Part of a small language model's weights.
Size: 11 layers, width 384, 12 heads of 32, MLP 1536 tanh GELU, vocabulary 8192, 22.7M parameters.
Training: a variant of Adam for these matrices, 506M tokens, 15445 steps.
MLP neurons of a small language model. Each row is named by its layer, matrix (up: input weights; down: output weights) and neuron, and shows model dimensions 192-319. Each number is 128 + 24 x the weight over its row's rms, rounded and kept within 0 to 255. Numbers have three digits each.
Before each neuron's rows, "fires before" lists the tokens most often just after its 100 highest values on Wikipedia text that the model never trained on.

fires before: "\n", "-", " 1", "  "
L2.up75:148080111158173144118174119155136130103134100139120138137132124127158172102123089120126106123125152088098130081127102093084113156125091136132112129101117145128139134112131116125149177174117118109112117121162132150157103097112125146174134123140050159123150123148113176121131104132079155098174149160158122139173147168119128117096169164067176139116120161130097130141123172152111090128138
L2.down75:185137136136116129127083121114084156158159088080113116126140117120105138129118177102113158162083154099114102148144142126108136130116133123112171133118118154133110137098140091114140097091100158118124094134133161122170156115125151108141054117120141110145102146106143090142111112099144128130153119133091130103099134137186088110159162114134116124142116126133111136153119111133099137134137

fires before: "|", "  ", "N", "W", "E", "-"
L6.up591:092123137137144132143154126165108127163110152113096136079134134108103201134155100067133161148157139123126135111137106115117168117167067121112129096120167113121131126154116096067106148157121139118113135129085151136143083122102114131120128120152153141122146145104135150141135144132125130174148138134127128111111143129143142159160078153113132122129140136129161115082115117110084133174168
L6.down591:140136113122126157128109139165087116114170105112136173195100158134087092162108097181097149127100123116149112159138178130112149096110112138119128127118106131106091178153119135151130110116166112112134121095118173117132124136110142122098144124088157129112156118113148132141161131157129143144126153111104104153134121132142089116093108170110120087113111131107145159114120110113099100121117

fires before: "=", " time"
L6.up1437:100156166102089143150099170158137152131124129184122156139160130133145109113139119099084141188128147147115166107121122135153151145133126173108162134118156096108128094155140116112154152128122128115117159182154099133147133075143108123085118143155113179115175110090166135150111124086134126115129153139149113183080130131103160117157151120169110079122105151116102146129154154143137121124166
L6.down1437:132134132081076136127108152179128145120113159113134065120139127110140128157135120153134134159111161164101086114123191126127122132154119098103115166101136148143118126112128166147101097145121139158153096102133153142138134105127168127149128118113172080119141090119093137158135138121104118106101112160107119099153144112138102139134128135132101131145112129125170136123117165137170123147078

fires before: "-"
L5.up1175:115128123146129106162102146126115137096080126121124099120129111125115169117112136128126117155151160144151144163112103136127132153139089146109128104152121126147105163150117165147115113140108108109091119109117112157157121126129121104149129130158124143121164094120162181129170107117141050129107104110127136153109156150145138151148127155142103121124106144148125111134110111149137130122154
L5.down1175:125102123140133104134134106147116134109130130152132171101125146100109125114107121078098147136153140137113130139124163126137106153121103123156143129107129137132090103106078102130169140105112144154104157169173143085132136102122139104105098086134117119091095146123132157103131143108127153136160154127150108162141161166101128101181142153161094167151094124099072158128134115140143135137123

fires before: ",", ".", ")", "\n\n", " and", ":"
L4.up906:149111054126138165110164129136156133121088148096130158126172129114082136105137126165115138110164105175142132137088133128117074119132119124107090116124136159128141135110109188147200133173130128114137122103173152172112148144163096153119130145139084143108115117141145151102160135138129109129141112166105151116081102117162050151143142106105149128122145106170102130128114136095096151182149
L4.down906:139126098086123138139101113102133157165110152172129138143132163132120154134165124161156112086128122178105125126143164136115085143095126101131124149139116110138151100094147143162106159113154115138192142089104121102105115127102111133125098150118145182127138131117128159090128130139150134122120167095133148119112162187137132111137101088136144107104118146136103114109148108104073105117113

fires before: "  ", "-", " |"
L4.up454:110158160120085119122132123096154144134147182150119162059099128092151154114135134135132075144111138139124121087126113158147121141180108124119159122110101109146134137129124121102132098141080141132164073154130099150130167133117154140121119162154112153136197117119165126119096122140130147119099099108177118092110112143152108115111111180135135116180140112143078183110108111121109101122126
L4.down454:168134140134142151117158115122144156163132149130134140143121135157184142165174138179158150136092109112149139070110199131094129099153097152066133136152093142134145147163167128134147100134155122141126103137108149113181121111099119116123098137110122168168171105153147142116124108114149141114128104118113143092101168184095134153146119129129145141161111103088147133110125119159067128124108

fires before: "|", "-", ")", "\n"
L6.up1436:145117139115087106165146125142173124102086195118149147108108082148148147101146107125130114120125092147145142129104115201099107136190108152113164093084121123130112133158127132108111096137125087102092093109153116121161141126129127138149137120114111151140152125143103174147124135089145129132092135145133137117082128179149135103133146124102083150150148099090086121123120121126084116107109
L6.down1436:123075109135141105111121112092167142173148143121126115142096131126151079106145116138151161114115091141168144130081115135126148114099155114163094134143154163127102138139153129120091098120122161150120161114134114167119133107094105158129167129137101115114139101133137136087132134133132125116158086100117117116147102080119148125144128102120104122158154102119146093128115097121078144137104

fires before: "=", "-", "|"
L6.up886:143154122124134128154179154089066131168115142105148188116133153190145188144144111148112156159126158177116103131143122117123110154156108168117207146126133119137099101169116140157118129129157119107104103148173140103166111093108125127117125112133124140128194109121119098144191145127130099135114124135114132130122141119161121187105161128141089106092101085139099149076120129130138117130135
L6.down886:149117145152096134126132069130159142117160115146118142161126122095162126204126112105128129143143129130148137105100228080135152139171120135133103124123134074109117150118147151142151120123132129169105092105109133146173164119205104131101123087121098089177099145117147150110121088135141130164132126127129136137169123149159130123146099111120128162108148128134141096118085111098082152087129

fires before: "-"
L6.up162:136113154111147127143136124115091128204110082127160140076146155159125114104183105097125128132134144150111074149183117119142097147123158120157148172113134114153104103110140130146109149120174118151093153145150131123134155134071126155161161094207119091173116120129117122167199124093126096121131159147151099095162138150147145122137177144142151196126126118150086130111142135140106117148145
L6.down162:170156139113114144109147090137123115144132146090152123117156095078117107129132142130139123114135153148123156120136111162137111132136151122142152104105108090125101120124134165092128149130101096127151120170142128157128138156087105107180116111135126075096161095127167153103074112116151102130152140083133123090137099122137138084123136105115127098125172152114113121146146127114095147105120

fires before: " |", "\n", " 1", " 0"
L2.up147:135139122147142144140156122107103137125134127131119135129137140112158172111153084118109087147158145085125126107140115138125117136167053134096095137143086102134117210157133108113119142188131142110106103113138107149154085133121112142163090117159105166159149126139154218127128137156150071132151097152119109124142145154113113133131142116124109173128153116081119136083102147084089138155131
L2.down147:147121162130106151126133136129126105139113080092141148133122125170113118126109130113126126145119140145161098116145107140172110141097127143113134144115122147110113130085120105147160128129162170102132150152122130163075140144120150134121156126174141133128120124110094112161174156155142087118174123127141161162104143100139109130121120117128123109179101139163127126147157129118126101165137

fires before: ")", "–", "te", ":"
L5.up1469:169159135139115141153124128128128173063120135150141135108106173080104153091141081097138113135108129081099114147108119149144163127167122142110150103137102107134124104169097133140119107113156124114111124045139116124152082148124134150111150136122123139142166118087151164172141139134120129138127131134104124109158149120118101113157163146117137141173113147120135105115121128165127145092132
L5.down1469:126209148102101128093086110099149147107094105089164096125116158093107149113163132116107141137140114175156107189148135162114152149109127118176114100152161110103139116120154138158124146141132103106146143156112123153130123154140140132126129150154142132077153115133125081160088104107083134100145121130134106128128119107128109099133090160138118147128174113137088126143141113135081144115108

fires before: "-", " 1"
L6.up1040:168107128135125145162158099131112190108102167129128121106124113139190106114146112094165147148147120137139144110166109183110137141109124125125128118091105108159118107106126095181141168134148155140088117144149131141153129141150106145152125118183101147153155132131145183135112142090131115140125163150122139129115101155126122132173184091111141163126121166088117098116156108116118121076154
L6.down1040:155101083079144131136134109142124118154103137086143112169153114079126143108101144119136125124098167092128134124134159123123105073088131133087102125132154154106155126110106128114124131112152103143113138146145119148126156132128116146178171090106140182081111167112130122127113121080138134116073110108110097100128137111171110159121149123140103170146132124160085130141112134098067145086114

fires before: "-", " |", "|", "G"
L4.up149:151105179097114180114155127146107140168115141126090149112126169117122144103185099134140099107140125176086139141144108168144129166104115127120149102096147069156119141137127099139100165143112115119078093161149116149152172142092175149152146126158115128162179150120170137097153135119122095158146112170135092107156125103141149163154118095153154108136161137105103138102137104115111103105140
L4.down149:158097123104119089093121166142167139148136143103107142108088129139162131120133141081159137157109147141137139155096127144076107096130132134163115176114109122143119153129075117117106114098123116144117099136129137121137149168080141110176138106152131144138145097104164145110087098114105116122095126108113114113133102116137157111079161133121153134127085127116114104117093130081088135107127

fires before: "=", "In", " season", " the"
L5.up695:129127171101149179118114162109081150137143121171117127123133116125128115119154099097142128209158145134177071126145121085127107172171127137145117137126138111095123135185162148137146114144121183107110114117089138129136111104138105125144103099137125123147142110114109115106186118114147080176116118161138114164091107138145115179128116128160118102127133132106117149110137152146123106126125
L5.down695:110104101120127117126138139117176139122131117125112104132135104113104116255102157113119110112129118127105134139125255117154160155126120122121148140115131154116139118102135128139113095138126146163135091126160096128091119134113152123089111116144143112128128151079108142132096090161129149137140134115139127125122145141127123105100112134133152129137122149161111105139155149099163143106101

fires before: "=", " season"
L6.up693:148128141101133145151133100132140165107122142174102153120138157135137071148147048132114135168124134170167167138121133139124130156123096123149121123125155112179073109141133136128122115123146128105135110115151141117143136057133138116124104140153101129141146156146103155084156142107095075116117147153147116154146108124105135151140124164113102135151131144136074127140123135205127141119156
L6.down693:119146132121154126132163128140114130110125118149164130131136120131122123255131103154107115141126123134148132096131255144125126148129123118104176137166148178153125131132113142119136112126126156120138131113144125124112109094117112120128101121133119121110132134133139136128109123098138119135086114109129107118150153116126118115124104142169160109152134144162138123140155152155133125134119

fires before: " |", ".", ")", "gu"
L4.up1084:135158114133128144112151115144153141073154155115095158110145119122165116120148099117148136123099103051127137094130101126106121130165130140113171110095117113130133132143118105109165107145124134103117093126128145136142063151135138144108125134133132145096154120130158128121126133132079162111132107146136093144125128133146142124116163087129112142139158071107089137100131139125100174161132
L4.down1084:109148126089132145094111119121152141118113145124139129113136089135155161094107126119138126099133182109097136105121175145080112101110091124114161088129075167075125101121102164069124162122124112113117132154102151153129165091143129133128120140091135096073146105137158149148112185137121149104117116151107135105151110163173126104100151110137149130126114120105132123139147170180145108135113

fires before: "="
L6.up81:138158101139131161123123174123134172108125106147116154103124156140166128142131096083127143134150147124134147091132138124141135175104141137123113129103141130154144105122101141132155080141141133116110104139140166137138138096088117067100091060155101106141146132140126102109119135132142087144107148136162101145131134135123143132123136096146125092151123112134127175126142131144161137087149
L6.down81:143136132137117149141126113116132126154150150107120155114128107108095118255136132130093097133123119122128125132107255108109143141125121159113121139133124111128099146121130137124111119147117152150108131104158158142109120115119121112105129111133134142100103120123118110128140121109130149154121127145121104132147126118128109147153144134164091128124131138133123113108125141135146135124129

fires before: "N", " |", "W", "E"
L6.up566:127107108128113161135154153111156154126159170097107142152151134128125130126128101086101116144159116165106113140141114112096158105167133128152146102115147117144119124094180107095105127149121129132151103119100177111144164139093101141123110137121101147098138131145120105110133141129118113126114094117160153148136136099138130115134118134112111137109125174150123126135097173132150131124135
L6.down566:122097130146118095121113138115098167096139152091141166115107127140098151109086113164136131136128120097117124106137152128089140112161142114143165146115137112099124158170107170098178141119143113129164097116118159114129148113099105162168129161135111151139125142174101081091153130115112119111079122117158154117116070142159119102178081135144108118108146111143138110105111154153117109079080

fires before: "  ", " 98", " 100", " 4", "\n\n"
L4.up1432:137175140133154129082141113126164123160136178163098143119194111113095139112135108113137079140112141163135145082118121067156131144206063133100112138149129115147114154122128117140141111111126150111163110112135166113157139077144088135165126157121090120134181123141131136119135151117132142107077119155086138108113127170141082151133140150140144163112121117103131114121126107134115146148134
L4.down1432:111141132112153133167134097162122091152148129163135128123136128127127100140132135118099111132133114100135118163115127109083110079168115070121145135114145121152112170147143153121156110133109106116145081111129141125136108100166133107152101159102108150143119132098108122179137157125152122172139107123132115107128120108087114097135105169124184142156175119151135106099107098137115159149120

fires before: "  ", " |", ".", "9"
L4.up1297:107101175109140170112165163170086143144167130112101167132169126164107154089131091080140107113133145120107103115160120158090094116168068120113146112100086108139134151156104094115153144159103126120082125104119157168152105138120123166162133137160147163105137141169149140117142152121131105128116094160182117147149127067097107102137142136123141158136135075087145117074101107128097087141158
L4.down1297:143124134134138129093120137098084083154134124157135122169157168149089153099131151087147146105110119139111129146093147156120123135125130120179117136122123137091121137109136131121114141116122132140078134119117134084126159113105089148177100138135134092110104135111147127145129126128145115114149130125141103122093119071130108097125131217121130170122160164160111133091127137137126134096117

fires before: " |", " (", "/", ")", ":", " in"
L4.up1264:136173141117152135122124178129093142076133143135103141132115137120127140117137087145137127140129146150124125101112133121141131131133130151125118119118156084161116173171123147121109126109120092098068119104160153127148147106141126121097096117122135138135145092119161130092153133088098115147138132126157176104137112148128119084085150116139116137135169143105110155136090097129133106123141
L4.down1264:112130105116086150082113100115155121108126129135166137149093129094140137136118154150132149178093104166133142099101138136110106154095118143149108166158125113103116133188162146163167147152135110147127142155109129116134179121145138097099158128141134169113127094100112093127129115116145126110159108101091114171128143142118153131168122132135071132132129102122119134091110128140132125125146

fires before: ".", ",", " and", "s"
L4.up114:164129135120135110154138146136176114135130152146057088140152115101144117117129101123097125123125135137149160127120116155122096197108087132151119189154136067129148155120146109165156174164147124110127140139140138139117131107143125141070138111114091105117074150127143129135120133141109129094161162087122127141098138121119124135152138124118135104111145148144133110159195124112090123117133
L4.down114:111074118124167184087152115122119110118126067092117133139157140109134098140144118147141103135108107136169126129133165146113160081138112115152133119107126114145191087111092140150141139149143143124178107080129139115084095140108095125123122129130119133145119139104138131099158120149131130103119115082134124104121130123080111126129131058125121137147150120154156097092123097131088127102142

fires before: "|", "-", "ter"
L6.up1159:104135125148093154137125135156170122137134115116124112128174124126116180134163097152133123094122088112119143127127081155154060093105132130128128151095124117162119144096138132138128138133114121131114154144139114113124138128126096066150142116150102122154122120163221183122104094144133144145112143107143102148152121115156137156093141112143129160160138094126100132140103157114127139148151
L6.down1159:098110078172102115098113107159129115124175128092106108130117115122139112120098102153114166101172116103163136123118111149172098121103159119127128139150159132141144132128159163112121163137102091115101103103105108130125162135131129130115143176137143116143158106139111114105113155189108134127122112104136129120084123165152118109135097139132122131096148093083159139103093130133099178139104

fires before: " |", "  ", "|", " 98", " Turnout"
L6.up1036:159143138158119134132085098129125116114136144146128153097136089127108135097139100135150090124106181122112135109137103136120140154143107152133112100092122113190064132116101123125122177109150121157110097115122133110158124116122138126163140136110123129147118122159165087113160136147115118122126111121177129163136152142136122173124157119118142162080145118084090111117134127151114146107178
L6.down1036:131105108140192087118137140126091153137138145126081111131135121093122145136110134128118143153102126104111106118101100122103134139110126139098107158135130117107122113098140083116134098100122152107137127105130138144117105126138102162160181137115076128150144129139108175090120152166134128102151141151153121130138111115168170129166106119141117141158105092175116114151114147121099145108116

fires before: "|", " |"
L6.up641:140119140120121159144138131156156162148162147112128138115100106143155093125148174128109149105125153102172154065118107144098105159120093101115135113103107129155099116134110095110138086123121138152129089160153118119138074116087107136151109086124117105138117119139162156193098099138149143153142156140126084098104097113147171134154153132163124113135131113061150128125117148136097131133134
L6.down641:109137150134114128122120113114132135180102131114099142137091101119101095142123123118141178097180126091111153089154155129173121081140149103114144135117126126142097091194099136128135095112103090123107122105103090165131028128140166142113107128162135103123130108168152171159122114143141163107127119103105137119131164169108109114151095133145105130120118089082168102137151166100113129137119

fires before: "\n", "|", " |", "."
L6.up1232:091118104140164108134151126144104125101160169125089095112107097130175122112129125096116097145163167101142115120106103095142147118142153113159109127119150102128128147142104148137120166127108146142153104166155136129181156091103112113128096141120108167133152136110102187144114149151129127156146132104149148092105162189165126134133115119093136118133106170174156136075106126108115085126140
L6.down1232:157107108114154111160127125086091119132141125107114162124117146161123111110135142128183142147148109127166131121117136089134123169098145167115122140114106153161115152148103107142139110112120160070147115102110114086149110137102154125091091159155136111107136151108132167122120127152143119121143112123103153112088103169146075115123131133128123151162136096134134119096175082160092158141120

fires before: "\n", "|", "\n\n"
L5.up1242:079114108119142155129147126139153145086121122150134144159157127149129172127113137116114101142153151143142109143096107126119130121137117140116099147116097084099145101136108126110163185189134086116112107126132140158143131104122091124143149157123085162088115149130105154127100113157099122131151161132169142126130121127177137143125146158120153108104133162161135080123099164121117111119165
L5.down1242:118083110116155120153149109113136149132137134104145101141111086136147126078097161153126114096141141148106119094139118106153173123128133142123114133127085103147139087119082110155152126162176165127150126102121179109107099126144122141159109100121127164119137142134085142116120108130142129104110116118134155121086143173104146156157086078128124137146164124144119101119131160145061130126102

fires before: "  ", "=", ":", " 98", " 100"
L5.up663:130176158165160141118121113161112163073131181130121146124143127108126088111141121130133101138155133123132130113126111156137111114173094139130111165116170080128121186116127113134115123112148172117124138108143178119136128101181151162176097156094149145105152133112129159136140161146143142135138073139123149151090089124135100100108116141127093129125130126119128135101090129129110092132134
L5.down663:112088162160143109128134164141123123079088141100106086156147136100119111090137136142116179127112144111153149104143140157129090139094127096096127164097182135111102148104117149116133115113137156136126143143153146131110087177106114172130121120182126150164109117132143135166121094142142096113123166149084109141170153114143125076121143166101127161141150125104125171128140145163076128116139

fires before: "-", " (", "year", " |", " in"
L5.up610:133147133132110130151115105157140149074139133117125106121100077098100120101134137143146128128107137099123123097121104142109128172097135146094122112124153144106144130186104114128094138146093138139073108097149141125158099126155097126092085089132136138157121139133115132088171151112092097159135143150169109135154105071136127118148119153122097145148096142125128142124121132146142072142153
L5.down610:152115095190140095114159090135124114141108103121133129113145132135131101129106112088111177164122139107119160112138144123073103121090156178125081124088126135087137110086136127118107127109094128142112157111124161133137105171150149168164110145107143117126108116152148090166161121129093123103123131122111128123136142147101170175121125196134143082112112126115117150124108162117123127069128

fires before: " |", "|", "=", ":"
L5.up28:135115135130157124128148103129138148118126115152123092109151166160122135078165122117115104139161116078131152152146123156077131161141113142162117139128088095184160141128119149160140141154108160121133090131093166159133150133086107141124145091161144148147108178130131130092085155123152123199145099150149158124063093105145123121159119095133124115137129126129106157131104111119087137069134
L5.down28:083137116103165143128116151125106142148140153149155137106133156135122108138132107132171163123157121127100118105118106093137129063153150101123164102133187127122108164111127176120151125119126110116123116110132133115126088104156121110128176144087128107158096124153101119110152139155158114058125145124140104147163097164127136156144139126127145121147147111158137120138151109107113109121109

fires before: "-", " |"
L5.up780:116101152124156107153133122125137134122146104113096144113125124150122144120130103125171145135108140160111120124140114117113110173180093125124142105140144111162083121154170129120120141181147141107167078088077120113146132091129097122138098128147139168157163159140123136115129125066099118170122140129170113139113132133140057104200113141201123158146120111124159129149154108094149068103151
L5.down780:144106146141093127122147115185119079083131139155110134121132088090094148111140128115083130094097151135143114120110132159139113088118152126163098117117157121122152134069078136074141142103150113114090125121147114079109154139110140155142127156093092137104106106086145113115111108138146141139157112148103124114148130119138130119112115101133113135174111169124092122146117135118095170153134

fires before: "\n", "-", " 1", " —", " −"
L4.up438:126107137146121130139157116144207151130125153105141146120097121087100165122133096098130136127120167137125144133130110143099088153143085144125141090100149140136134157129146103099119138164079094129081101182112138145105169124094101138168125141157085117108130157127185157141143134128161149182076140126155107158115107108118142153127094139141135115149125106106112121077135147126089108131127
L4.down438:178156146144106130129120155151116105104173079101173140161137166100120137132123176152121135138100124162105134101146116152143125144109128155129121152154105153125107126124114125107132121075092080133139148149127139165109145107096168163139139141119129152083134125119165157127096125108143136119080158116147105095131158094145098128065101136139125072144128118126107156121122139126053125146116

fires before: "\n", "\n\n", "  ", " 1"
L2.up272:129123123165119129125161130124149112185159125169140144077157143099141118104141095097124112158126120122114123133130113146096099143152106125089089126145120125146142164120149138126154157152139147138103126136148167173128119085135078147102176127120092159140160144157139131089105162150131129123105145157106119096190116153148147177126168152132144129140106101093103113129175098118111107142145
L2.down272:142156157151127126129110088150172095119092143103109161112089176094116127100115108099141110126123144151155158165120136109114108136145130100137172130136106162143093111086153118114163090113135153130156125073140126118167147108095155165144143139116104101090131131112187139144116107103135132129159127179119129122133113174176129087127143166161155073153186140126123087124120137137088122136138

fires before: " |", ":"
L5.up466:123150131067109134145175166133095112135116129166131148119102148138136113066136092125099153109129117088140122101112132157167142136212122128147123144072154108154121141125120113122179107127113121084105101115137140104132144111124123140115116094136095182113187119155151126144109133107119121171149116119167134112110120163103113113150135199128104138144116146106137125117112113114126136100132
L5.down466:132105096118074158150137124164162135128122138137095164127104138121130129131116127120144124139090106125145144090098068102124130137119137098117144164113102130142071097144088136099140149122088151122107124126110118098188147135138167127123107147077105123152124141119118119134118132149131137098124151096136117167148136154129114130115137166126140094180114133089155151122123152090074133170141

fires before: "="
L6.up142:143151146111178137118172141086141153114133125120144163131116151096121138145117121112088145132161109148130129109087124108160121127094142125138122140075168118144123093143100162152129112109119115100125127176153190145120137097131147126135124148145110137109158139090117154131197108120097131175098147108131111126093121109164096175129113120138130105153158114157130159142097117163120167166132
L6.down142:127117107172133135128096115169122107138070139121130127160139146166139104233137122171083129130120129128129159125127255163130127138133105124104099123109132147114112113142147169123137142143142112131087111138151126146146113134139110154139109105131110091143150170114186130099103149103104116116157077139093134117175145168133130122116131100136117135111129130103115116133146133157141140086130

fires before: " |", "″", "°", "–", ".", ":"
L4.up1044:116105140133117145130174146109123163124134139149089106111149103132116091112098102072131109139138130116151123135154106185130162105170099142126087106147129124126136125148107104124140153128084139112119118121126092178152090098126134138120098110130139128162129131086128163150184160143131134150112139101164165106102102123154114121158131132139112163123081130084118128099137134121114145119140
L4.down1044:120138116140152164124128118117133151119141167109143113127171161120126133105137099087133113178181121108119144133128140132114173118139124112135149100126120136118109130150171114149153101108128107104138109127125141121124123132131135128104119152066127114141110110079144111080212140153134186120139142102158134155136131129113110106141137107138139103136119144117135144104109143145129195176142

fires before: " |", ":", "="
L5.up1334:112164116172151144156169107132104145108097144147081092133110067110114133144164103124118116154090103133115143132146102127162143174163098138145144205128092099135126148155075110127107137132144105096125067136113155141142114142151104172145109112147150167161089132127085175116093161133080124158141132132135152106094144156148108113192157127159112129152119171102140109138098139107134137143142
L5.down1334:153110117126137126134174157133159136102132160163081139093149135099112123095122137102133119146137130116181101093167141111104111188133104133125123131162151120119093105122114126139125141111105140143089158153121167091097139133169128145139129136103123075112144116057129110133186078101105163142110179124146103132133118095160118098114114106127083105107103132147121139102152110166132116132133

fires before: "|", "-", "ed"
L6.up438:165125144132111136150136115098145139121112120172091111106149137143122122147115143120122158148181135164153139115145122156159133135127098132146146116064100130092103108100127150105139080149116115108126092111122149132185129114137121108127079088117128142104104094121129137142126093100173087171103126149123131166103143129120110115171104172138106149117137137097115108137072131148134087142126
L6.down438:143141091121107134116131149116130162131174163104090126100094104141156107219110079143151111109119129086163085106133229129153093143160145166122140142145123112134132119149137125122136118083095130140160121119116147098080112139116157125112121123148170131093145141136131174157148121160138142134121125146128102137165113128137118119148155105112102119127115124151135139150147095139110134141097

fires before: " |", " 1", " 0", " 2", "–", "0"
L2.up1366:134137087161121166110138116145123137144134098140116099129158128082112136128105110130105143128111142114143123090150112156111175230123103129153086128118144140113096111172113072130117190143136124125127116114107128140123139140141123139110085132133141164166129169134153159113122125144121065173176115109148129090126138129088111142120104125140138089117129121092096092122123159140127112112112
L2.down1366:125110210113135108116167142103146113119127165147124161128107108163150134114143126137161089136143094133110141149111147112172111068111123111104158142122110105156150174076146192143162098142127156142119146143139122119117096128109180104171135130151069147110137092123151126135159118121120159082109150161116131164106102147145165107144141111121114155148135132144141162128155099134109134134158

fires before: "-", "\n"
L4.up116:126137127161156122128114120106142118143090155168145127147125107117094180091164129155133145143174125152159162137085127167123102180131062172137124127158100162143121129118153137147124139129129125123111142138134103124148180099122126136100117131170125119130155124061132140095131092118168095092105136149162128108135137115084123137126101159150110135157156119144090116133130142140096125131131
L4.down116:168128136111163135138107111176120164127121164121147084117123158137126141118117172107112140130077144100110112109148153154121148097118129088087169142141109132102137151151121130084125174139165108158120175108139153107152181149119129172144153132125119139120173089151106132096151144118123115165074105142159097147114142129140119074149145121125128121161131116129122166103139085104087158132167

fires before: " |", "\n", ":", "–", ",", ")"
L5.up984:143149142135144170110108150074166083120114114184086141141125121113125154093121121153105073138126160137145112113144081152164125142135072155119119113119086128139119134102100117146189089140125090124152089131120132138160126122135147125105116144137138150117110173140160131103107156104147134146160117115142169109116161104148155147135121137166142126116122156117097154138159120116105117122157
L5.down984:112097151123150114140123131065106132136119160135114120147141155107134112128118119124141127098134134115137134134107133137159116143108096160106125150123090144133105109086114109190163134127167086122155135137133129126135093143129130143180134094170083105075146101158123142127151124125157128114120124108109109103078130119134121164121095157187126132133084123139100114172127104182132081142131

fires before: ",", ".", " in", " with", " of"
L5.up1480:114164150153169139161113112103165165119152139127115156145122161150150121122134103110111109130128143113160162146109123115141098125077153156144110158122134127108087113124128151186152137160160149115110106097137144119144185087171106121093126126135116103118123114112131126111151111134079111115128122120164154134111097132132120135129144158162146143126153133130138138143113106122122103160141
L5.down1480:146124152112102141092119140181105140145165174104130109135161142080135073111102099151151139133128116115102133118104148146162113082114153057089136100139094159124145154163130145115106153127089121126135117127137129132139094113116159170140115145135176171102119120107112131133101148145127091095146151152089144073138087130085120136158137090099111125114100145145127098067113095126087125178116

fires before: "-", "=", " a", "ense"
L5.up5:100128126114145081141159151154113137136151150122120070136148103130123129127126124153123122127110123120105164151119110121139135171169094174137146117104129113145075133169163075121160132162149137122113137105097129121135136132161128106117088114110154128115095128150102137135096097102145069142145099132122153169122107167152071122156129136184085132145085124118156104118150119144149107159129
L5.down5:152091113150097125110166101131130107104122188150126089099146144127130168101131092170117179137174166127164097113141156145132112107167128144108108175073106143138147169090122158098099152122116158135157135102139144096112134139124140126148130090139135133149072143137178089131158127112073114110099133162120113103152108149135075090125096139074126158158111137122115163139126120149151077085134

fires before: "|", " |"
L5.up1109:120159191118177116160150132164100134074121141106144133133109167124094130120107093095128104105142135131125141103120118147139137127127148126100141106104131118146069139138158138172168148123117182130141114123139130173117119098118155119099137125139151152139116178147126098139128173116105142163135084159134155120128170083121099109104165108141098154139079137138115144137143128144131110109171
L5.down1109:132115173132136152142123132086184137146144131116171150128112109120134149100144188158110145133153107127144158119135116079073143140154093129150151131122086178123130174141117123113132107156122095134168118129125137099121133127133106118118100109151114106131154139146157115121149113128151149099141124089110124100111152124137150135135088093154169108114161093124156109148093107159138120132109

fires before: "-", "\n", " Swing", "  "
L4.up1239:152147126126105154109143099127184138115137136110124134097153157096110164094149101111112094127086132130125091160089121138079090131141095143141149104134136125138164136107125168149146152158141135136094110144150136153136137148087126154163127156137117125148136132086154148102181151135168106089135150147146153158173082101078134118128111162106140104092142108144096175105145135130112101108106
L4.down1239:126137139114095132131109129137121099105143114104155146142137161126125168091109150111088175130100156120116122144148140138155142106130130114142157097143150143152163162117142130112135108129091120143119148109084114128120141096100170172170131141117135069108135125145136070172067150134095191117127139118152144095100109113166143119099155137129170102146110117137094154139119103104033157149113